{"num_hidden_layers": 16, "num_attention_heads": 6, "num_key_value_heads": 2, "head_dim": 64, "vocab_size": 30156, "norm": "layernorm", "norm_eps": 1e-06, "tie_word_embeddings": true, "parallel_block": false, "init_std_qkv": 0.0258, "beta1": 0.9, "decay_fraction": 0.289, "decay_shape": "pow", "doc_mask": true, "train_tokens": 711400000}
MLP neurons of a small language model. Each row is named by its layer, matrix (up: input weights) and neuron, and shows model dimensions 128-223. Each number is 500 + 50 x the weight over its row's rms, rounded and kept within 0 to 999. Numbers have three digits each.
After each neuron's rows, "fires after" lists the tokens most often just before its 100 highest values on Wikipedia text that the model never trained on. A number after a token or word is its count.

L10.up166:498544559575466392517621527505521488544386458496528470493498640494439465566496429479424457447424481495585585516546456448603504506492457458556391498505531434518489409507416483549439457497504477513450580465550523523540465510454549541442511496439560489488460414503457532490491463495484519460
fires after: " " 34, "|" 8, " |" 8, " (" 6, ".k" 6, "ese" 6

L5.up821:585496532557506454480417519432509498546485457550488467470456545553435509407364551389403498507545541447491546491459473552544532397560451563477516503542585552434501612488579511453487468475480461521534587404426513452369472493507472588469549455513540495536503502441464483490553593457402484426
fires after: "–" 37, " first" 8, "19" 8, " " 4, "20" 4, "-" 4

L2.up798:519531533492486517492467522475508437508598500527451563545504506594450470498502414521333522480546514504474467535598514468468500425515493465540512420465505470570527520496498394523496463567480490558410504505492461593511494518500495453681479604438538503552512504432455528434499464462397482477
fires after: " the" 29, " a" 13, "'s" 8, " his" 4

L13.up841:441599507366562564513487542518545456489496574473523535392498459569461448466515508472452487442563551528494542465551502550534469458447486662538460470490389437401554460482461483513542558470423513545531495607474532522433433526561492592593616456489557448483447506477515422503561530570426544458
fires after: " |" 30, "3" 5, " was" 5, "2" 5, "1" 5

L5.up720:573451493479488458476535476506541478553623538475468560537503470483535437494486474354491510489446520446602466468495504406535478482501533573550502564461560420525512430475526515579517439507522426427468453511444507422496466544558516573555624542533526505524503444466444551462320516579570488447
fires after: " |" 26, "." 21, ".\n" 5, ":" 5, "4" 4

L8.up1143:447496520509386577466446458435447508594542457403548465487551493540558532544437463491593629483439470390457461554519508473488499456466473519465490463553441565645501479529545508480530494485429623479443459485515528513468499500576421507512556541494526564492533521590505442514495561505472588521
fires after: " " 62, " in" 12, " |" 4

L8.up979:582564485572513570502469550460573571548560460451570584548557464552443572452521451508468394483486473435588527497485446465569489427397464499541470438526549405483481419543489527448596548478443507477561405508549613429543470525486605525548557581410576464440515516435556553486490509450592460482
fires after: " |" 38, " the" 17, " The" 10, " This" 6, " this" 5

L10.up162:525475569484511480566528549502534385511564510396526523423452495516409535513468538483354454441499542405476478461439551432437490422515455480497508555537480471543427588456568530535442511572524544477404504457560501461369446525565517421503531469520543511472539536504531553507502412485476485389
fires after: " G" 18, " P" 17, " K" 9, " |" 6, "6" 4, " b" 4

L10.up1087:438596563519421431457471566443520496529566332448525478573470528543505482452406437595443594527518467491455548484423512554569438446497488533581589502413520436533527423539622484538519524586512496522520440484456607521562500467546570594574551499399559362492561589493539486482449505361414397535
fires after: " the" 30, " |" 25, ";" 11, "19" 6

L2.up270:652465518421487419509487497549552396511522533468494587565432405508517455454532464548470408474409518558471492472606434469491535475480355476461467466500479538531440569511497445444483520617457473542491555440523603470454470533582516482608555545459591477456517556545536537544516507460430494552
fires after: " the" 26, " a" 18, " an" 4, " this" 4

L5.up482:457436503516507397454444442585535522556474516539436487493449506482436529496492486552476533461527533562533430455524554565436504436593444556570452495556572470615506523490528470451511461518495454459515474446455377475468479569454550505458482580439617473567540512540408461508460528471459532510
fires after: " " 29, " -" 13, "-" 7, " #" 6, " in" 5, " of" 5

L11.up393:487523506469505550502513437521459589549459473542489562459588425507500473395536439414462549524477497402475499459521417490520485493506544483524415560491526431569430555482491382444491467533429520535535530583593449485429467498465466424569481554532548399468504451384437533388486521490542501462
fires after: "." 23, " (" 20, " medalist" 6, " –" 5, " " 5, " |\n" 4

L8.up856:508455562532463550514499499511388500533489541428392453539466482496446487572449455550539502496514557462464483437492543555589483447448567545600496516476480494506474449492518497587512481569496496507452579549487522545488485437491495490597561475478491534569526440508497473436455456395422562472
fires after: " and" 64, "==" 13, " of" 4

L5.up104:526629516508470493411494532528515514558523419450483486601459482459425525600470522439464449441611486501539595442456490548653523450534493530554498490510558424543538512492467550517470481400495505459526488523478405454463507482508529500596595487486492447520560555487465464511493514584452566418
fires after: " |" 19, " " 12, "3" 11, "1" 11, "2" 10, "-" 6

L5.up141:584453575488496438526452507530464489527686522453552655536440479459469456558511424520457487473518480490594507380556443482518496352441488617528376456442436502414464462466518558487544495543515504522448553489548580518513474453574572428546494551481556521542444392414517554523513499532464479468
fires after: "." 65, " |" 6, " which" 4, ";" 4, ")." 4, " where" 4

L8.up125:524549479562528570504496557453495397492553525392501559551636376546522586600401383442442487489464461485464494534560471425598569431495493547519486492490506434526521357454473491518494580502434582465533544486552533508546498493559504528506475554455554470450509552473456568512494559496470470517
fires after: " the" 73, " The" 7

L10.up490:499524515386533402490564491562445460551517548512580547562567496540429478394353518519568410460453637471585546501611421452438485489457534507509529495518576449544454453397451467585499566540440471420523493497537449573529479516420461491481488472457408488489576508393503544514525492494475571470
fires after: " |" 41, " " 27, "|" 6, "4" 4

L5.up169:417574507414454524539575625485478510488515465453479495477555502619472492590468560545495439440494483521451460461577423391562416414526454552474548433491536468415505487407429476510440522565545530470490521534449481514490468442470539506635454523510572561502516553555535585461483421434469506581
fires after: " |" 64, " " 13, ";" 4

L2.up1104:513412548494500485535445471595459390511537519492486612472577452467595468512502461479534424402536510436634565417531544504541546443602477502502395513478498508533483413529542454547480552519513539528443479498495502468570506527546369543521587563466467530444477454519541488589461528551497478453
fires after: " |" 25, "." 21, " January" 9, ".\n\n" 6

L11.up784:438534575515503587492534534513502395539497489491522502534503517522507586526474416563449533470424449511498525384554542466482477552421456511533555388458493485436519513381475535536555493485509484596471469493495549468493532489569404488531450554454507426519465465507480468490558561472435478505
fires after: " the" 50, " in" 5

L2.up395:578503524563536465430497477406528557531552567547453603523480515557506434456531436597418478481443465522485529463595479480475561477447400496463500424483488536501483527471454471460455466518496465572458473514509520480450466578531546483594460583480527502486465572405532553501523510455441488571
fires after: " the" 60, " The" 5

L10.up133:439548449506470485450464490484504459553499410557414534559528440486498497354424431413447534439551463498557516510567599465441531539588453534499501509481460444548524428519528482515565502495451511539456437484481451497534457545598541410443594540530478482584450516490457522509359502536420469468
fires after: " " 25, "." 18, " ^{(" 5, " [" 5, " W" 4

L11.up376:527524503435433527570401489516478539535485400506480487548490506510541521494525498477541513488479495444541463515551438422534476458525465552487514393539537499538495469554533505569489517414451605480547398502551443411553477418409565486492449490511554436528659572494534567475443540415511524442
fires after: " " 31, "–" 18, " January" 5, " March" 5, "|" 4

L13.up952:411522458475475505453438447450498513607573483437475570410529398486520505466433460473517420437426490392498463498577504497504567471389478544509501493517528492479460529474462476473583537443430522508416518457442466462518481475558522552541576488505513432483471502451524487566486546479485494502
fires after: " |" 41, " the" 13, "|" 9, "," 7, ";" 4

L8.up333:453496613496564483524481553494505563556544501462458489530501420446585523559440406510392535465514491572450572485520500499426508462556537492477452485470472399502479556521437505526538535438463650524507421510500519509534503524493491507620508482474468462506627495538523442462443455438438536521
fires after: " |\n" 33, ")\n" 16, " " 7, "5" 5, "\n" 5

L10.up140:450531496496514460524508490445492543535516469523526480505549557508511507551501469470512568484456493511446578475542444490492454471529542525513436530574507472565429521460520441538460523598444539583412567567490667572550461482426593551590464459536508466494447522466465525414470473428471409486
fires after: " |" 61

L5.up311:416509496528522495446515565486517507518486475465537548414418466548431541463469471450514580444533487436499482565420480475456537527522448457529508556492509512503469602506567509526463489546504522437557420418438524598503463440426547485523533575427484519550566569385473531456437563434457533491
fires after: " a" 15, ".k" 14, " C" 9, ".C" 6, " S" 6

L5.up881:456491544504534544407653620500490475520561509477463412453475477543447459595417568349535507524519629525457488477426504523533478503472361552436518485497548435504499533503517518518476534553518470499496581502550548529481478381448564483509567473511477550560484402487531554456458472548504450402
fires after: "19" 22, "." 16, "18" 9, " (" 8, "," 8

L13.up502:490483453479563493473470517536541586589501465525624546540465527518515491508371540538479512414441598413455427546490552554647488421555402632547555437537509401462529597485474401511519485552559522531498473415431531532423464513486491567505465482573573459561458499502467491547497526425544506403
fires after: "–" 37, "20" 17, "19" 13, " in" 7

L5.up261:483605529487421492533528511535457491535538516475468490541484446472491573459552471483454374485561488528532541491513470445523677538536478508517566526462507426445459420507405536478570585544487489491484545483439509508517488506442600449536448551515542506510486493553545450449474444424440440587
fires after: " |" 25, ")" 13, " m" 11, " mm" 10, " g" 10, "3" 6

L8.up840:543524486483498603543528490520466504497660484505469493530488473520479513580459492527522444535450452436422495406563557566528449371511502553563497451502558472471524509469568519584479520511511493577513490465502589495460519512489540487592560510452559474598548513489521495547517554422504527426
fires after: "==" 19, " the" 18, " and" 15, "===" 9, " later" 5

L5.up994:528470469522501486497570492510505475512571424461483469535494547493501474556508494542451429504477513539437460539521511562485574523528481595529437514445434436525471466543462534541623414612508471510505495539536515495498493609495568485522489494525601492445507479511546528414492551491448587432
fires after: "," 37, "." 11, " who" 4

L2.up113:606549586528508500532543461491569462500560509502429578555467476558502509410518398562374518511476502554479420512604510513502545536452467464480528421434543524485511560469503459533458447602504472504443479503490559495486473505526528436595435560452508558522524610448473552537476517466364530509
fires after: " a" 45, " the" 18

L8.up1042:593445482465578472443537430506454462560517442515525539495545475490545496450434530507499427456544562433515624482556455473511475507478551593503459484532505436511458462374474572521494508496494465506419498524570526414558486491480504420477512519444489536532461473507548507542496562518542542507
fires after: " " 69, " (" 12, " |" 11

L13.up209:430568519546456577448490547457471466513462450494544525483570529482449565560555364448480433457515481578550546586507487426535588516512457510488470490575421471498441464482422464479564524568430436490521428552479504481483465538456618620429458508518522475548530590485473438456507517471475491533
fires after: "|" 45, "-" 14, " |" 8

L8.up671:490486434491588565478417478473490466509519499478409497460495424504555485473382532557490522428501486518488499472443518534470481517588493512499458539553491509500477528530503591491426525543484515579460536529486518597382451545558456541634501502493619468537504425489513456452521506538520489466
fires after: " |" 26, " |\n" 13, " #" 6, "|" 6, " place" 5

L11.up84:576491552540556548516473483518390493538460480532464510461500415588475560396564454585434526462420455494540385399653569485451536450468529504494424509462510509530429601481488491549453472600504473508510477589518532475451474528453476584524473446483527576492548568441517567500491441410399502495
fires after: " " 25, " the" 17, "19" 16

L11.up41:490549509418450421520523519554409415544512578538501525533509519557540417464411483452499486478503491533505512538524458409525504443432497556476585601466505452508454467468451528571499566577501505458549493472493453502470467480361494562586507538462476560502526525414503490514483534503553530509
fires after: " " 57, " |" 12, " January" 5, "–" 5

L2.up467:530564523526555440444438496412451378528523497514450507577476480575532533503507461601386496344434495581454455629565537568537513514487486484532501488464562508532414596518499526407495437542559480532463388617575460510402471548507506441498448597479579549549639544488462446542497466449417550556
fires after: " the" 49, " The" 11, "The" 7

L8.up53:530557508546451488498474496461504510533439485458370449426447520534566449584432452431410497514484589526557523372557473618508567459580462515444519528544506506499453624492526550474625532534489590502412533406446434538449486484449462542517450487460460484582488497405512508368538500503470516525
fires after: " |\n" 38, " " 25, " went" 5

L13.up819:499492470478476469528537569588555470616536474549490507488582522488578510530486544464533430493540567471526444498511450561471424395490454562560462521486503492538571536452494493536574560409485507537559485566569469488534480555450530507461554478553399497449510507527554491520528543467544499498
fires after: " |" 30, "2" 11, "4" 6, " " 6, "3" 5, "5" 4

L13.up477:486565501400506555439403449471494404547492452440484473472564518530537583483408475485567455416486556479430488565583466599583498481508486489545562441488587494493464597543455573511512491542533544494503339489582566526578474487477483558528513509536542481490456430390508572539468498520483524471
fires after: " " 27, "|" 20, " |" 16, "–" 9, "07" 4

L13.up298:501526446499457407467478505490554495507510552560450474525570544533454413551563526369469469506495482563561578449448536444569462528421582481492464535627532455501549399484547509435497507612485485461452518532509528454534501558481606509491551596410487516559482523543486560490515466441503489517
fires after: " " 40, " |" 12, "–" 7, " (" 6, " K" 6

L8.up496:469493462596522421466521502531578494511487420473524549513491451578555557534591523434497546505600526573513437488393525467536556494556430494491512444473406397518527391513500477560433457506532495517492510532501505494534472471487490522442528441541524501527465576407538526519442513562407484564
fires after: " " 46, " −" 14, " +" 5, ":" 5

L8.up943:584576478537489442399554544471404550512491473431482474539426510539489501553381483502431511524521546532480427441550553563589514405494409580563534442536454534525507494553542511530525472533555483507485547505526484429417479477447449551519550523541497542509519499479499554422484530507390539471
fires after: "-" 27, " " 26, "–" 11, "′" 6

L11.up926:489414526516477497450471446476443540542540475427483562508498486508510518561379441410436636515474530421533529514457479489505484479511409537524461496531461544545461455475582421576543421523455519490402429461488508489495474433576531501421624505439488514499591467514555448550413573537512551391
fires after: " " 86

L8.up1119:487468473531509504492552479543356510493589476497564497480528447526421500605532427556463529542480586509428520468488532501502491407513486435487478476466501460562530479517500562497455488524504467523536461477473472451458458535500542491605594596405495498517523433495494479569513546559402541499
fires after: " (" 15, " =\n\n" 14, "\n\n" 14, " " 11, ")\n\n" 5, "==\n" 5

L8.up876:463620509586461434501493508537471455552470577470496464521498408557493578546497492489575477463451552481462481510619456625522485398585422557500463401534503550449486531394465516541427521471503519555466520466420453605471512522476517530496533553458510536590601467509538567507537529425451476422
fires after: " the" 31, " a" 17, " an" 8, " and" 4

L8.up444:496450460471530528475506532519389463547480500486385501449473518502498515476496471477460484533473502546392493502546424488537447517379491578396498549493462529517443543528499495490626440514511564458484408422548526509510478530514529503521521525505478564470456503548504515417438519409524551475
fires after: " It" 29, " it" 22, "It" 5, " and" 5

L10.up36:524486519505484457413479515480503417483581453428468468482526510500514489504456407482513501457427506429400456440534473493548532461508523531529478476459537524507497521460579447575463437580537492551532500542505515434497475606475520486489432542545571517486472508460471463470633555428448560488
fires after: " (" 54, ".\n\n" 10, "." 10

L8.up690:466478507507552472527415425468519498504602573511482559582484481514619480528500463541512453430461446445505576516477536421520526500554467504486490492486483442443450547480567442526620523580474575472517529517470487527487494515528537451481406544553573503548423442504477502468398486434536464501
fires after: "." 37, " |" 25, " letter" 4, " " 4

L5.up154:559554487559463450565436507490472477589511533542508532576446355512522494417425472505489521519561477499484409573470495561506652465516554505462533508512451496414492492529447463518528569524515473542460564588455505448522476492446534491509486563551461522609529432514516481468461467485466477475
fires after: " " 31, ";" 9, "7" 6, "4" 4, "1" 4

L5.up101:448568498433383554453456528431483507519483465414574521513547501506408524565423535475557474476506505557406556546448359499552490490478514490468523411504499412452494496423525496552504575604524524517444432551443493516490449481516468537526499462446574574450488505433469562494483522562531513532
fires after: " |" 56, "|" 25

L10.up465:509460483564521461555513479493528547520530506380473560525593456480485468561492446591437510468456470519494438556490474484466600574423513536479433508488471451529467502489625429544536465517479442531502521568472494533521485460534536449508393483586523491555437532519490352464449561433462463445
fires after: "." 36, ".\n\n" 19, " and" 5

L11.up593:473501450513506528462509402569499534540585481558521594504475530501464562406499435420488559498558482544463520522522515463496537502560461479448491521546541443550539510525518483415440448443546502487483415427530462478449465463497537462435579498508552459543448479528524438494446554519521532524
fires after: " " 51, " #" 14, " |" 8

L5.up185:469541560541521451463512521490488480586499494478560504516402575496485508540480401524487463452378504384429451483463468466569490488447515493514514451462541359458554480475477506512455431533552507455528463414522495534462482413531552446567498409471602470489536503493524545512503542433385512429
fires after: "20" 21, "19" 19, " the" 14, " The" 10, " " 9, "10" 4

L13.up881:470537471474545465512430540490591454582561485439431533571526469505450511556566449441506527504435508478601514502485489471515558363479539559460552504528471417508502535451471480497547497490460523485485430455458498504556456537459430587518536422515556511440575503509548496537439618498480525566
fires after: " |" 34, "," 18, "5" 5, "1" 4

L12.up337:370500549509512463495519439594517405555507573485518542492486490518458530506526551466490437472415577427544492511530465468518453396490491548463472521589457504530428540450479554493521486539466589475532483509446552561487476434476455451589558473505527545410617503475583460518496492543565490516
fires after: " |" 63, " and" 4, "2" 4

L10.up522:425501483497481491575596496537459482438443515511507581450513545576473476500603513535443503422460412545566451462558474409496443570483493461414459492462479451514474455412452502523482436630494462532474523504511506522501502504435528588545482452564525530417555473498471610487484467506477527462
fires after: " |" 53, " the" 5

L10.up585:472530470518506538447550586499541505561513437501466484492535524475502432560521538385510425514541500442490583427451551572566480512434453559577452435412519358513499392486508484448459511549481459484514542477547535500500460519500621436530465525394468457461450494429465520374460472493492538495
fires after: " " 32, " |" 27, "." 27, "-m" 4, "|" 4

L2.up934:488544476512401407423507588476563499537527452534507505470557427543434458475385482558429466494538617398477464517440536487504564438580449492446553458471476515527488576470469619462479516573545519531491549423505507531451478495540507616545526446500532507428485505419494458633479465391504472424
fires after: "19" 62, "20" 38

L10.up120:500556444402448547530521458503547483545467523492475549454451431553508497443461450381491433575494521433510513355437485465521451519501551535518590445521394531590497547475578446554518586494469467498529549525535484498471478482372513481469500563480549496465534473450387469485440486391391485476
fires after: " " 53, "–" 11, " |\n" 8, "|" 5, " of" 4, " Ministry" 4

L8.up893:453564498535402541479470509471381414519517562501493572471555502533478525436572537501457520477551511452532397506530518411441527512551364380534584577488478508455494492573499497493592492552485564512538480465579495558492495506444558571489491496425490460528555577468545473550483524476448486531
fires after: " as" 23, " at" 15, " was" 9, " the" 8, " of" 7, " an" 4

L2.up697:471547531507469452429465519445550524523614440553508482499507454543457457557474520428495460500451535502428477494426499506514443546522417533529550509541560498467517562463502590463518571558552463513517605427491527468500471497488387402454631510616471526549504371481419518601449508487530497486
fires after: "19" 45, " " 20, "18" 6, "20" 4

L13.up596:564501625463452524550493502515476419574515444492491561472522561478543566560508417516456495503599457456548480389441572493488438437550556518575523478489510490581428463567564522496531568541583554516562441489520583477434479465530546457528551547408516516467517487557593548424462515519507438521
fires after: " |" 34, ":" 11, "." 11, ";" 5

L2.up492:517457542546452472477506500474552512537535461523447489673454508552534531483439507541406412481492384528524473465570505496551458555430508414591482408529549481518371569478412507464529424423498494578471562521501580403470454507528493534480470515494591536428457460462509559520544562493465553529
fires after: " the" 27, " The" 12, "The" 7, " of" 5, " |" 4, " European" 4

L13.up1012:475520530602451507471507414475516501541484397553460448428492468524389498526483492545538412517474567448489481419505471632498551416480486527588447464534466546477440457512538502565488491516512466500524530524551566470470510537533451627502501482493636589656589431588499487533498605453552490437
fires after: " the" 33, " and" 12, "==" 6

L11.up475:525464608533539491497519495460464520549512528481461545595523485477561529499467372531490521493456533465420513531547506469497499559477546557512541553523450421561474392488615472479552553526484429528427427477502479504424486501566547489506590505438509526528609474574528417558555490558505527483
fires after: " " 31, "8" 9, "3" 6, "2" 6, " July" 6

L10.up165:533525507511444442498450521502427480501666420479519480510577465538549513567537403557489449480524438518424414492526511544491516392538572462488478448478530458531442444516543546554505452489501491591486473385585433438540483513450371507525484583508515537407529523521525470542521592522477528529
fires after: " (" 21, " \"" 13, ".\n\n" 12, "\n" 9, "\n\n" 8

L11.up540:479515481541556458477590533502529531541467450525506460458463606495490444573545422481459483539481605454443493466451521469473544473463492510524515482540522435513496490496542443576481482507538575553502546445492547537477469519439555438542583487567488537499516435446497512440404430428500504534
fires after: " " 46, "." 8, ":" 4

L5.up609:471502422549495500516452516499505499534430494495454543453448477517507619499471526541448580467488541483406470493520394479421490493508508415500559589624556497567508483498360440514437513521449490497511442510514472582464495535497497539461605563396494453567606552414596527534538472457396439479
fires after: " the" 28, " a" 14, " in" 9, " of" 4

L13.up838:503506532561467432461511443511484463504481474598491447512548541505454519545472566514494411437404536527502572505574436422579465456454497500487367538478520458575475497447490513586548514517504478541483501444559542495563472392434581526568468499375490487476498473494538419512469532478573495458
fires after: " |" 50, "4" 6, "les" 5

L13.up183:433464546531422612456555581493540593507476434567504492537501547528462508572484443460532543503538602543464545542504575539454634514553484476427493513475419457459482506523570528533515541523557433542626485453490524485527449464516504485438592565512532510531526491406497478474434446516458499478
fires after: " " 35, ".k" 10, "," 8, " C" 7, " U" 7, "." 6

L12.up523:476501570437510490470484458489491426534563582513548552479472512511555436444440387512464451499425541495622487539455549533499474504567458490437565588405438502431525519497429351567457540496428597484462482502540445488479513507405420479498580532515532512424489448447578575552475556594520495458
fires after: " " 37, ".\n\n" 13, " |" 7, " Croatia" 4

L8.up1068:510567533562473486561430512516452501488533503424433422543508490503416546523459493477499492489448635520465554494547459551514410439483530579510526526499536459575500499509523420505480590531454484482539487508582512547491504461458533486585541574434477511587504497505506465516476568401482509486
fires after: " and" 77

L11.up1082:477504541452502548426397457500509334562413477499461445493558513540513490553486477451462611569592554431509497563471335495559415473557351509556573504517486479496502562447501394415582500578427545447530531477486544507492477575520559498488548482542479563511524466483502406549436460529544534450
fires after: " |" 31, " one" 9, " " 8, " was" 6, " became" 5

L8.up47:429558396472537534508446513502462452554470478459556445507577538498421520451441553439423429495470491537500439520396406491619541459551503512427562492521488368532456435471504486545555464581445564471495584616505530547495480487471480535528471561537433564423499512511434498602485538532526606462
fires after: " |" 34, "\n" 21, " " 9

L8.up850:458498515552482482483513480517443513527505544529513509490539410478560459484530412503416515460480457500471463497530531501504597466518548518447474414485535446494482432587556521493556457515505492545522500527532551476547499477428492514487444493441546544635471508461567483593461440509497484462
fires after: ".\n\n" 19, " \"" 16, "==\n" 7, " (" 6, "\n\n" 5, "===" 5

L13.up375:436502543546469540521528483484533497526551563542488555442446535517490444571426515504472509492466484508463503542571443472507494500453503518514609576454474413542504535531583531456461603543546519472475453441455450489403495523412526494455469599506640490518505380409448377383446452423501463479
fires after: " " 58, "–" 32

L2.up1027:523526468495462492550548532563510517520479491433554455523427487502454498434482527450557454534582503558453523525460446540535482474533433546552502403470449479495536472527488413485465477456505457514451496576470457465514467474529470501579562408497478520538451490477500428489408566566513507568
fires after: " " 52, "," 12, " $" 10, " −" 4

L2.up1121:542549555579577444430465488525486454578577526542512480602562471561531509464557420591408467427458468517440469501627528500541515401558555422505440392522558516481499581506465433431413452534460504512504458494524454475481485545458386545518473584467657528533504568420472463553554566438468579566
fires after: " " 31, " a" 13, " =\n\n" 6, " the" 5

L10.up577:551534489565539419422447487446429554538582435547524444515560497479482535555457489474446540425534543459504461477593562447563627471495455458571460456485474409568510350487569563544596520390548485534493465488507505454531447560446506494546554623515510482546537467458476520556532507462457496517
fires after: " (" 25, " \"" 17, " " 8, "\n" 6, "\n\n" 5, "==\n" 5

L11.up85:510500500468550577532457564457429504494479473464440557512581486525532529529439413339460484555497567450463400491425467536516526556481484438489501451530544512513548601470548382479439524507512470423429490438579537533509465518515516512508614528516419493602517510518543459517532566438528479438
fires after: " " 59, "-" 5, " B" 5

L8.up233:592550457551438451553526576453308545531479464543463490490418455591410454502463479531421458453510561548527502479438523569455461425478519522536535395537471465510512494500541429524486543532507541545553605584451613554551486472531460561456553514453527426494528451509486547427544377450420556542
fires after: " the" 38, "==" 24, " The" 6, "The" 5, " its" 4

L11.up208:512565523482507614467395426490479478548496469470564472582565419513482571479445316528396425496488597433475456474494579542575458476511479444479464469447360441522543574471515533465469523579479536535452553602547468605393511472502498516490498545538408463542503446483417491513513493457470480532
fires after: " " 40, " (" 6, "," 6, "\n" 5, " |" 4

L2.up1054:513512517524381487478519543441546388496484496466452477599468488545461544510499431524437432484520424468490467489525487599541541544494423526464530501478527484487482527487461439415463520488500514594503525527515610514449490511464515514508511610443556523518460510439435406477488479433430461574
fires after: " the" 46, " The" 9

L8.up1038:558593530417512506563494557430548411543479542443500540402472460482502604488461520429530448506517510455452509491567571585493491526456540473590495462569567533532500507438521600534522498451430478541508551544556550530385471558478514566547549558497606408474589530425485444538549576556508455451
fires after: "|" 37, "-" 14, " |" 5

L8.up794:503460539512465546554368502512511501545526507501475504567520523514553484465414513487394542491535491529443511556464582626466537467563445514406496540593492384409509538386641467417521561582461514466528630481497514498442466446589491577504481489584485468536517489501495460461527496520508550451
fires after: "19" 41, "–" 31, "20" 23

L8.up879:436590509560483507470432428460518446514566522502514518425568464541539425491525375464405422515537598472475439558475467545553514435537532468516485546500422477573460432511469433509487521590504537495493462593561480500500466547529438513464494594573483571508444494508478567527514490484441506571
fires after: " " 81, " (" 19

L10.up303:410551527506424465517540502525545494535480375504530501531500476520520530533542510478541553479502453519471444552480516521507456456528563530489523477498501476566485418460415456500441536606483507601405493551565646602534449463528572548567480499485649479503480518498499478484452467451470490525
fires after: " |" 50, ";" 11, " " 9

L10.up497:470519431510488561444402476540417471540494430529535517462529388484534454507469473537565475488391489537429492471582509508538536541499515492493411428518511493602543522494456495487472431534453462511516488527463582595489503466526552597553500512467534479491561506482505461503507555452431546478
fires after: " a" 15, " the" 14, "|" 10, "'s" 8, " |" 6, " \"" 5

L11.up163:518583568578475444504523497467532528520510512476419443578500517471610502479452521384458479424513497501522501497555480541548485411519437487508564431505444469575494582453514533556631520429471597470449442492513481437443490529380550519452528467476479499525521584547517436504482537389542485521
fires after: " |\n" 34, "|" 20, " |" 4

L2.up840:478497464491469530446472616479474421527504520494589512533480534504431539529479485474402448548455488474550509468434411431529459568500570497559535499503534428474512508556476502546513562504562552555493415495522596558469486420369470558560531481394600541473498446439536484509537483544462445474
fires after: " |" 33, "|" 21

L11.up55:474445559581515417438496473509485504505522481559542461488515463516494641566538512464422608488444413547467443509513409438559607509468451514447479464568553513567430433529583491456565427547497592492487403569451539486425464443589528525418507540491471501496470512455580535548480512618542576438
fires after: " " 28, "1" 7, "_" 6, " $" 6, "2" 4

L13.up69:416587514482503468503433438568516368570596518478520601603489401541512537450496530454502479477506498510527493519614465404556548463489514546467508461503454463472470550469516465496466551459498582521529444540493523534431468554563439548518512541584531434469463517458557581507520556465520535522
fires after: " |" 38, "|" 8, " January" 5, " October" 5, " September" 5

L11.up446:510430476488529621494509533488465551524499527395479485431584625520472590531466424515530542484480503397514448477563505483491480500455523607517543580513452526530505552475573445518489462596478527510505552465494475572490462464474549530481449523485496433530481512440419434499415475449535562382
fires after: " |" 21, "|" 12, " No" 10, "." 6, " C" 5, "\n" 5

L8.up536:462680557484555487518446561633517531511525503470484587448459447537590518567483517467467455441505621489540557424549530462541497428509440459533528506526508442510439488379566614448546532477473566489515501475486494456378466482485522495517559497578561493528553514503532469442426603430492487495
fires after: "–" 40, "20" 7, "13" 6, "21" 4, " |" 4, "17" 4